config.yaml
parallel_block: false
init_std_qkv: 0.0304
lr_mult_down: 3.0
decay_shape: "linear"
MLP neurons of a small language model. Each row is named by its layer, matrix (gate and up: input weights) and neuron, and shows model dimensions 0-127. Each number is 500 + 40 x the weight over its row's rms, rounded and kept within 0 to 999. Numbers have three digits each. A neuron's up and down rows have the sign that makes its largest values positive.
A block is one neuron, or neurons of one layer that tend to fire together. After each block is what it responds to, as a language model described it from the Wikipedia text at the highest values.

L7.gate18:518536516475467533463512457531475432470521465517475497506467448502570541470476541498466519462476525523468492473555461416555494513504516506514457496498493506520449521484499459462499523484533555473615574530507502509540492557465541490547457468475500523526511512537477489553448504488541569519577425575560522500562537433487429505451490530485533499529536505542452501492519528483542532473588
L7.up18:516464487479422417530538466496476458588445502516528501614412494487565515509480545535516479489547505605550513488474535477497524491539532470451461535481524493503553455515494421555469501528532524471390506534545499469546514469525542490514455489500522538580429484430492505476469481378500525416486434521464479493441460519512487444540522506508477520553465503452515512562488524439546471422437
L7.gate28:438499467454516533542493387556476527454487497528463460509419509546494520558511481529507476505436471472522482453515421499481477513495534584524508486570549569542513484458476511509546504498466533459502500557534460468532447529468494517490485509457506546557533492517474575485493472405495456528543525449509512521472494510470497531538452544584503503586522538529470488468501493481474533544468
L7.up28:468591534497581535484452517537554535473488467536449461537490485433489417481469505525504465546504493516496517519533513520514454565517455479498482431545460483511543479554439530523507515478513488449459509442457485478505433512547490488445466488496516446585499503542537472532511475510478519448557505490483516455484601499494513485549498565461498522516474510557537474488467423463533597568480
L7.gate171:477533524506447495495533442471496511483496548465455479563519452453554546520527522480501436491464451514504493486550459528528562474529555475489438518536452470520510521445501498458460492431522511536517542507504496579523431497439531550566503490549513534516481487461516443491537482478532469487567534490482425526484468484540471594476450554479426487468422495489448536547394508462532415531393
L7.up171:491469556471390516510454514502496451480523492456552440559527521502511536542504504482466451488463503478488452449507557482435520498497500527423548491441517540484418485518474419473480537523501476470447433493494521517492469499538538519569459488454426449507477478502495511540433453518479523540514586457482581521507528560555394506541520436521475503526482520496500460529417422461521494517486
L7.gate260:597533523480477565500480469573380476461498550533474501532458489501560491420506398482510508516543515525506438527529584461540506454516527525472516519475509577484546449554441455503474477433523529476514519504455469536568463456442518545578518504486513512509486581468408442567492507523460515554523490506463515551487498517527493542509542512503523532472530557507521556503474492491541529508460
L7.up260:509635562503489520511495438481431485557437435560449518465488492498548423469447436446541499437534482558484472573571502489524521537359483477538498466441493528442482463493463490459538515566491526479497464487538500485441520472416499502491556472485500473531512485528542450462453474507456519514457489533521511542409484437495519547574576549491516549460440503534521506514500397469495435482510
L7.gate307:503548501547516554457492486454494516462503547487491518522439473448546498522423471526540475465468495497483539497567448499547455470549490483438466480512477470450547538461541482558503535511490536519436514565556446511497499545556491449519511440555453580515458507530445554438519483532477498503516543513488412450428528479490437557446579465487573468540463444509566464383495429440499505530523
L7.up307:454503482526542496505516414433554500475566468544500452500511530515515453489496366530476547527536496425518522489475492475536475476553488524422485505483489454606536497539476450451519466453494516504555474554535549549450493551526507591546467486491490513524544479492428509412584517487540511578532471471525472572482491490423512479457523512581480444510516481490464515507463493568483544514507
L7.gate335:442543497509564433495447477498482514484431543488467483576536516537511517518509584458476459565486489422545545538445500519485433466512534452456524457534596507506508488513542515483522469483496536444512408559557549525485416488492469447513452442511467473543455472524503501509502499492468495478583546450465573568526522556535466485515463492527502515464482524491604501504519517558512529466555
L7.up335:495511493456533502497410474492478522519534537522454452546545499560475533525503424502545485552527488512592516539571502495536472488495484526462507507449527488479499504523527455521539509483508531555482479496459490463513412522553504461461497426538492466519528456475511506484505450519438531505478508472466402467541433514482491564519532435441476506549556467466495544471382510552461460470522
L7.gate343:518463524528486496478492436500462522480538606495534479500462441519526493535573467470464516508422473455500472492487431530512397448530448399534538514458477502519484483523425461478449459544417475542518464449442525513552520492479564576469466485513482546554494520545471457509549488519485557526558489557470474484472548537386486540488451474508495486578474516531485489509468441496494474459487
L7.up343:511499527494485562555494512509505551451519537513462502576452528476489526540515522471439476548498532438552526532500462551481500481473539453476466513475510480532525489577517413517464459586522466454470518530430448468429486448521601499484501565525504508594469603509530458465516460455413505545547529462448475431475405479471452454516494561515489406598509557528495529529461462470537452571471
L7.gate371:479510506426443489532510494545472486502546518513493465517491394478538542434460431516475528539552400491494580555486494487488526537492472606430484474539471557499497463443537534491422487503514518467489502495499447457536518545532519572490478486524501503493473521479414514550543483499436538515571492484539463525475458483493532529513441551537530576504465499504530541462454472472463523448482
L7.up371:463503529517558528464514552580416506518468539561491521400452479495505487524484491534571454478488461473498473511513561498460486485487523476431508502467553567493555495433392551553471479478480501514588491490502521577510462524559524466529562444465499488526537504478516535478486522498514574532482485484465444546451540512474543572484511519459473409485483451516506557507488533420482507515529
Description: Word-internal fragments of common words split into unusual pieces, strongest on "he" in publis-he-d, also devel-op-ed, betw-e-en, be-fore.

L6.gate166:429480452542503458560496553479465469490521500530463488475473502501467550440446524517464520491569404514502514500530473521532467576463528532542563528540486432538440572461512477511495499508552498432533496475550524525471580451566490531515588454456451474455529510494536500492516414505402482524494426474465488481522554498436458520520490552539500532580551524535508559503475519525481519465485
L6.up166:513522550482488484538452524442514477614476550514492456529468508543421516509497457521513513564439498567424515539454539498461521417450539544515459464499459439529478493524542508521536461570475528512498584481514517509492526563501514433441523500476471501514472464516445462513547456495540550476545588500525482494546500487486530483499595453491522547420507469540544487425471427539454465459507
L6.gate216:564467520534519496525505576506488489463520473445509408538444554529497580499520530443431532485497542516478479531529505531468480486490521485531533503484503430566495496471555484519534478502498516438520503478521458509499471530493495403443490466490452531447519502546519469474382483392486527458578461539574463514573471459531487533443513516475513528466497496496524494449523504502419436449515
L6.up216:466566502503567498551534562548480459576468507485502518457487513477431562517501544373532542475490429462514558551519484518450491540529528519489412463497419449462507454634548495526494510483505530563612497470538476547585465559448460540496504432514475447456514516493542468454532468478520451496510466408436513461551443502505506486557506468487531478448409555505495511545502479507526504532471
L6.gate304:496579505573488451551499502526522502409463467542527507498544509458460472444467513508533575550492539441520490514436481461500457504501473492528497471416501456566557493519574458529503485477498566472597551504509467526536472462529498462471484475512495472451475527550467525464431436474474486509494498474497541506510578444502490461533544523472536565469465497490475512546526516435496473481499
L6.up304:553520454533522555514562544521501526459529515450443500482578547543460501429540560495583558499537567474586476467482521431458502477466531561558570470474518465460552452490545541446459540562559462549493459536471453534466443422477513480502587525485408456469480509504457426391474495475524504445530478477504447559498463505482481510543535518494481501458541556504488533483510483482499527437453
L6.gate371:455434553478491460548513409516486484468548527456461551496441519527535479519526513500502505477458481551467464470485499479482487516494578580601471500533475518569519452523517546494552512478456475530489497483560520505536466435556508517462565500534495532506455479449518485536527463460476501518585513410542510567546492447511431458518500494532461464464427473519500549507490472528445478491577
L6.up371:488515495476538440525515572465504508467495488555522517445553510527543486533533465507528467435521521565518463484504492401482518459462602453488499422517483532523516523505431463512463511481477491552517468493496479433510531399475457531597531562506518405453442424532417454506498454524546546438478488533478541537490502544478507534515538425525561525534479420566511567562543474535426564541469
Description: Final word pieces completing country, state and nationality names, as in Fran-ce, Braz-il, Engl-ish, often before a comma; also the us in business and the s in 1980s.

L7.gate2:506503448514450458403491534455482532474457501525522464556453468584518471476456480535505469513558525558505498462546564530493430498467480569465517485436559464525563474504474457440564431461502451460497483556483594482458482545586516530518486483486553488464549512464429540512532537608473545525526433479504497544504524491492508570463457516473484481525503526461503528437550428530524557428525
L7.up2:518474566456524434485477467562432545557547552527525473484526477483498492419495512418533556547491523433528569561563548506464450494566556547423428442575588447489528578518506465473498486430495485474538510584511540585577494499460501534494525477508458544500566494460529468485559488496498433508539496545401554499462499547529546480530470549494498476488581513521537506494510567526517543491422
L7.gate15:472475431474512568482460535478513380561460428497412467477499438539505490508555503505541502465446492508438527487491544562544508526465419488527531417432504456486453489470525522437517534474471534453477497477492563530473501492474525522488484528471512426524501478495422512465557535491528398522533589473497430494547503465419487451558553502414535555496517464499504535498461538552549482492539
L7.up15:461537496512485508454466546508482577454543470464449467450484509524464448501547575510473555431502495499430541525462533507506463535487525455505483527452499485475590479495471431477500558483475531468452451527453472495540538521477624595529478463404495526452491523464448466490432511534468449521460421468527552515439427468509497496566531539504467501488509478493491478424551523431516566514553
L7.gate35:475538560539505508499525516597534494473421485472520426544476474515542471482519488548505470559483478568452541492541543527430443436485453521528505475468461460553546565502511512453504472416474479420519447487623453422564515540527493497461463489486521504504567540544508547531479490523486502528490550462471507516487549523561535536506534486534431505434545527561474550419587485427446434453515
L7.up35:465431550460476506432560497496502532551565540502371476425519524508525486502545496461461412445496533521508457572459557484470430540467542439474536471546472464496532563505431474493468500441538510516478503545475499564520510544453510494396512438519451434523510534569483465488459478501480535504534444476479517468516524533456536429494459544537548506476484486457393559532516488470513554508490
L7.gate88:518388510426435484491499530493515524534503434516439483493469449523440456580501474497457406476485503534404496505492466445525509445475479421517476435464534447536472478499445488466541496502498513436568435460531479509456389544453500492501499433504482538481459540471463449585462532442521437521519439537467526493529552555484499539522421468478458534468438498455535480487575455502529493515485
L7.up88:486481392554490441510497477524493488482489414407427545498569533462532489554456486478487445514488514498461506481534467470529550530414501438453509549524540490498501459450456495542564518457428505457446448550483481481523523503454429505473450450569474498533544462606460527502500535540516517502510544528454487546478485531564529479518481474469506491567467535532553541512528523466477467517407
L7.gate118:470439483511471579446466515462513550578524457494457518531485440455524538574445495545444515466464486577423445482499567546459437468550502538493428473446440491472481544469497479472601473430499535536531466501483513490477479549489452502479538446469543547503528474508484475506517478510483427520528487509452461459506516502494548525494506585558507486503466489543480492499524492496455480497505
L7.up118:443534451434570494459513459529497494536531459451453440518481533471480482605511459537520467505498533575494484472459505496542488430518445456483510468490495477459566513449522518548450511543483541499480606456498397442590452481513533586531435449485500494518464386417497458588450477501450500462504483458502486535453492509490450453513532549456493505476510578487576464537564489523535500475481
L7.gate298:593450561486502504542508553522470486535525560479482460480499451508507451452574529486529529461541480497539409506525416479434546457517490517577474495520466517486431488490523474450432489476433490504518512449507489474431532541511406491450489427551583481519587557517507480501508389518461530427497553499461432489545563589504503541451530448547526511479512533388498519549503488498447516477439
L7.up298:508438475475445535421497479506481508438455423486481574445521431499481559527472481535600500538424525540496563488463520537553474515490499480530536476528452526525545406508529460527532499440526513446423528485522457546528522539538481493487530455409477516453494519497462524566558460445475496487540480442564487558445471533548492518527463432479526538581476537544543503466586517458506507410516
L7.gate361:498532459578530479481474517478421516454550506521395507502533525518498493505541454504525482497529567550468571575483501494529472504500564519538497442441475459462514463570481451493551451500504544454469601458438511548543559494517464569422503520522511489509495454578484565518447479531557477505492546531451574486500517555516538439566519527475461536473528520538497514475522502452523402551584
L7.up361:460506468438447493474481435412506521486461487516508512529480514440496467512545493537484518524523484468497523507454544583519473464604453483487504423339469470583414493480461565463496500470568487442568534546478467483470489532513509537490418416521520545492546473547487423428509503519459464558481491516482471511461506536504500526519429518534481537446527564491536466436445501546542525519509
L7.gate366:537567452447484491502469505518515561508525519518438492514528494442536499500560438468585552525567590487506475490466544560491458470493550465504473469519476450540524493423574418431508424444482467509488524507512507449421513479597553468540554531514530502572468591512437483475457469571520541523515496460474461481603482476456482494523497526510568440516484503504450480487463480511476450531488
L7.up366:571488484525478501521556532528516495493479434459483572537544515578508445516483499625466529537523451558516431531444463505523461523473467572548462474491439519490496510516476490444583532508497491508591547538505480500526496536531509504510493466478460520496495492522509512473507512451525568561458500558477544525418472479572491433496574433460472489531538474544464570469520472472487579558530
Description: Final pieces of time and causal prepositions in narrative text, such as dur-ing, af-ter, sin-ce, and the to in prior to or due to.

L6.gate172:535469475464509496544497514508501480492469500547529570548547539520484438555514512514515539492518481550439565504526458467544531476519536540476498524424529513551547486580559515480551533461495485476523542522556490526458613509469573488437531539545488548563485477510517503567481473476527439480579456513482452598509548408492484511478497562464437513515495468510517485484517479462502441504500
L6.up172:521498468489543530545486517503500552515437460479526523532574483537479542463475560544579495519460473481505500474481478535522461496457521505543418417452597505528471431514548490458498526480516471481526484514481513524465530536499531531491532474592571499470487494486452509499459520550541502495457499589518416509510515511443471562519508497509536446502517521559519517451529467547494484463464
L6.gate189:483511533444445436489539532555493456493503488484394496485489496553497503548543502575485498599504465521506477514434454515515454497534466439430507447572508519489470500560540446499537447512421505460522503541490411499494388539490543493530622484503422526499524453557432475433459511452534459454516406565484481473486502471533517491476435490534490445453515446516498506459516484439495426564458
L6.up189:565507524491557513452511473519569468537413446464572497501577546496448496544541421496512452548480466459474529531455561501485556519563501549511480477559366510490519521494473505513514543416495459566491525547550483580491444484548448502483543499505536544450483526485520507511567525465567483523554486476469555468522517492528425473529539451495554499482486498486542530504502461497498443502465
L6.gate309:543489505533515581530485555531485442507544520499500446485506512558483460649519495525534445500511529484471549465509425491462537510551462454503545552511531393485435538585556468531495544487539507528472499468466562522511470507459535514506483548485547516480495538481467516524496548504489509501541560489544475560472479482523510501501438582462500523529411520503484594507523541481518512538498
L6.up309:493448470456475529530534487523492524479518486503449433568549517552482528505424439510498450536502490525451513470432424503513514434473492489427493494618536553556489488551489473546485538458559547457483414503498510522482475554444469503496480567537529489496466490430506452563491584404544458447513551472532469507491479503517546551505499501480582489479539492511564491557519511456493424549486
L6.gate328:534497498448489525452445477470466550543518505520460475470488387476487512433498406538479526508507409512496458494515538457518487541517494483402500439477539555521514469571492529576515476474460505421494546482531459424476535482509517507523505500504491453500495527503502494557525460542542614479559485488517465490511460491551521613455515568432557577440446465503425570484514470536507496498497
L6.up328:460502509500539536507476466503497493505464462505373515438543478576487509438476532498528543489477481576465464359449579551501450520533501487480488491501566547545511515468454546546515476508554406468480524543462497527486562524450517469490500484539413492522501466511582479492475511522517512523525534421539495529508502508469441423485526510489537523531470510558471444597516482528506471456475
Description: Last or middle pieces of words split at odd places, mainly prepositions and conjunctions (Despit-e, bef-ore, af-ter, Dur-ing, unt-il), plus other words and names (conclud-ed, ro-le, B-l-azincic).

L6.gate223:523512548489512423510540523478484533543507482503467536635543458537545504428509496515486470482504519546514474511492467504453473532514477449513528498562485516510566477496513485515491443473457525496523547499447515418505599444485530505522529436495486473503521568470470441554496475479481477554446479505527450532519507583506483487453485588471453516505504452522488490454545506535530385535418
L6.up223:474519479495459518502448497531553489499488514380560473445452555533468585523516533433499512514483535528508463432496552537504514554473507489501518472501490529466447488495537476433499451472443419539523515547532478556486527513428531520496604422498558562511614453524506497530565474482480579522448519526474488510503528535455475484494512395576455501480501472469476518473543479461556522514466
L6.gate240:569571535491492504477498495509446449512464477520456448527424455433532483447506418402488553483533516496424505529553568489571590497504529488530530513504499477474502517484484502469484481480422544464440533469520539515539487561565456444555488598474506565479488509478512516568511500504544470503468530474520500432488496488510479500489533501447545501542517502488494532455625494469540458443521
L6.up240:505511504433465524486522495443557567429462493511474461482524492468501501491506475497506511497462506495418530511578467476509489514477493588495502504523545540541472445487498526471510470508489522479514453505512502472494471495461534483493433514452522514477466555465503479440528493530445551526481529531499491592464400489463574492507552488437436480601522501558503541461649445438507493436549
L6.gate269:538552498539448489550545587509553524498454560459575468545542542506552481473495548542502454471525448505470453590469531515562482502508490443531530470549468421477450484543395472489534589504483503500511470568432531492521533563468600461540514508457487452532460535529492484540560496565439488439487456392440469500519493517472518596509466548485471474477520493456568525543504423566535442483458
L6.up269:469530496457542448474512550471497487514481504495516591535496457486498521505432455495476483514552526478527584537442443464499517500452433503540546555478591507430451588531531530529525471546524547530470569573491536501517525501503471603502448506512496447523493495411601472459448553449421504516533470528527493513562539481449578521547495449500447510527509573519510478444491459508481513488404
L6.gate319:529526544453571577486474453498446451507481526511523519566539538521505534455527482487480452448462460548504491518445509482469473551520503462509511450483505486504516522446509496535458487547440498459530557503431476555574496527517491526418513516507507558496469540568527490565484401395524498508523429485494501549562485493465444522539490495551461520502501526533501517528606479520498495518535
L6.up319:528504503498525426512515418567481419475458471522479509483509444508602553466514433433569432514434604601582515434436543526507517489522477509506519466506506524532511538482543542552460507502504519467503517487433463468518553513521623551555523517447528514529500557525469458546488521477491615526513526467539503514453457559463527513475493483484504486538464503474518440457534486478539483436472
Description: Fires on the second or middle piece when a common word is split unusually, as in p-os-sible, bec-a-use, h-av-e, p-res-ent, be-en.

L3.gate164:537511455520485488488517450458444482441471470525505442476592506552462551516513508488516529527532527475470537502561497552399510488447460557541495441547517544531541539521515513539434462587511546458529478499572537492493581444512474479442509544472466534462558442493504518525470445506525483502581617553522519535441423502538550537504485535472487476437561515482398570484444543529487524511556
L3.up164:535451480438458511408502469489498506504470463588517477512497524508543537476479462466479535561482539525478464514475485471457530541533597519473558468508502471562524553505588494497520493551508526493533514525475566469494550477478536500523475572477465505521511452444572480494509488519449472487592517481434477559464540530489486438452466433511539559515500501478474539509492530509494510552480
L3.gate376:545476534456528537439528471487476549542513509535457447509489547504544464579559415512482552515556543448486453530538412488528518395568447439469507497449484472519462535483551467438491534481463556469534564456494480448465515509495527549557483512475480560500503444572518464492520531451457455528554486531549475509521470461491479504454538524410503539448515551448536514520515424452558488506487
L3.up376:501493540551532542470445558512544535530491536511515508487453493590397431525540526547464527539495543481373467503527418491503437454492494530482508514526563575521566528470549448525539493512488485467569469448470463449419558463576541509539492523478548573544487431560525510474465548482504471421427529471502498537476494504540431459507471593541538504545491473491550450523561560510505515528501
Description: Word pieces right after a split-off A or a that form at/ad/as words (A+t, a+d+jacent, A+ust+ralia), plus standalone at and as.

L7.gate78:471542551536509525511516578541534481492511540516538437461488466479508444406479551511503539565432539514494451574519492494472468421513497543556483548432531458539495450522527546552523489375517506548585471503501514521581500451467533510438444434545480583425533482529500522494482492543432505475577534484472393540511506455414485490477555469449521545412387539560515512552513541479502435496504
L7.up78:478535459499540546494550491482531455536425441514459513455498534486472532473578500442489516618467525526435475557497483489503527536409494510497524565570534460584589546512456457470470496437511528582517459497537563497568478499490510491509454434444452444441522493569537505559507497490503445516513464425464443494496558554426517469499628524504491502550490495527578561550468510513478489476459
L7.gate98:500400426508463455508553566478469546461443512534530490485491516453469464494499473473546521422478544454432493505503502511555472533504532557610468470478471500450585475493491441501526506558493552524465466450474468499482498472477411503500547473530493516524536489508519520526501433428608599453566475467484456569504515547550473503487529608491442582444495461508527488520488461473411461464418
L7.up98:504508527525476551432450476497487439560479514482487513435564511514474508442458489531469544520552577516511460473472372494506464480541462442528466506534511432502487480484486505458533517511567464493607465572473513525550483521473457461403453500456505507585471496527576457442397479479443519544442486502493452422463473541487554486520434536539446506504519511491552493385496431489516411494469
L7.gate99:525485555483514440534465520458525461534549439512499451483498483453455459543451449487575555486527440504485458427576484519577522456536531434550527438490536446437505520526514584485498516526417545507494485440405463481544405479578501528523476455487564530446523472576511540451447433452527537553455518531463524514527572513518528493610531502546507514535545475498465510498474532544494472461488
L7.up99:476517498438518460502524520433518475501439542489538571518558417485528513425528522460494483502428525474450483484521482570481454526571560524473509431491511524522506496543459501564506470484488570587474497529429523529514495486424548469472513491479547554509538458518460536419541436486513544491481471509440478566533520517465608488517428442472536500431520477524494463534533463500545549424481
L7.gate181:452549451464534473528487503456429606481453604535425439499505501499458521519541517504498463492426535465559515500493482518456498535568549519499484467467512531526442438515466518533503458476515554384551411461534430538529553460495524580475521530510535488450561498550566496464454527522501536493508456515521513464607537557547488560493498490521502543473411523586475552501486502471517476552444
L7.up181:449502481568478455502510473407515538529489528480475456570496547444439517506400530470555509538555564427461426498477467507513431414548520447525493538502537529539520523502452499534391544524501513547523436454524496497570504453491555551519521482613449492573532488477459490493475451462490512461477532490464512548586412527474544491494505490441477502502468478494517527562506461501446477518474
L7.gate241:497506466514550596534606525494518545481544488531441535498503511512513395528502470492460492534517475563454559559494457564509488550514487520521521553515527507544522506480511450504501465513447538464500481549502497470502511547472472496508501482542508491514473520470507527475466475467393545468507437498510524561475511545525461543490538510423540461549537504475558604581524440474463443533542
L7.up241:525540556451527442486488415463514500477515529441503474498460482517470528481509480539506545490483579524569502571463554498426496525506489550504538499475521477507488501575478575545554456457530499599488522491517596520507550508511514472458497515475549478449528516488535495471520494435471621566506482529433424509448580480539456490455468493470466570513509496538478521524426478512505436490486
L7.gate263:545595477520421512473478507461489488473478443591496499452540449585499549441564466505476507506469507500498418475551508481467490506586532522546526468512498489562539444464481505504503557524429546485466472502510462487515487526541527472506527474532488463482516470515479443455531533478603546485503458508489464408509461437508562467460559563600615559505527481556507499489548536528501487523551
L7.up263:489522462509516484507472453446501481414466526512525493479494494506478437511499516434431530442485525441536508484473434533494485491492451532467530405466476486514533532536509494473468472584481530486525480447475569478474468471517514467501469592465472486546551508550514524510517504537415484443496511518511522557503461503423532565480529480554517551530538464444500478496537489545493455516402
L7.gate331:537526562462536475471489457473468517531455539448471472546507521509512482414574495469508485490552589578455539491446469531519467514480560532558482518533438416471607511579484495417483493430500494553495476520498489503519430483472438511510490458467456499467515524566522524487459491515476526517520466517501528439537527460430507486411567416503476523437471464522560548507512472500507481508533
L7.up331:534514513493494509515473564546530506467510527511525491464515592494473505544535472502520555568480520512455525473534577499444526431481495546491487491494460572543413610463492521503466449460529518511511434586542471543466507484501565501499499469500481488495514569478506472464433503490528489429469448414489487560552501550479482517531505470488624447452433478523564496526469439441499493490430
L7.gate345:506503518558498455486476483519531507419452521477497497435478540481520508524473587531488502460463418529462507530454498492472542606567568442525463556532476489540512468465468459539508543525444612487520526573464489446517476491481456438499548533481497419471547507490533519501491514508447492511579486481508440474555533471493516534502550523491565474506475530541522529535465483465467441499550
L7.up345:466566479524401457498533550538577468459513481496526563534497496502462493494495520463505453533513512509481501528465604522529619512502517465449494460488583495491505503503436468508507447540461477458559517525523464479464512462470543528490516419447537499476500471470546468544465509456463468411539457505507379529560563535507513568500533483532527511495434546516487483511483497551332521534598
Description: Final word-piece completing a country, state or city name, often after a comma in location lists, such as Braz-il, Ital-y, Nebrask-a.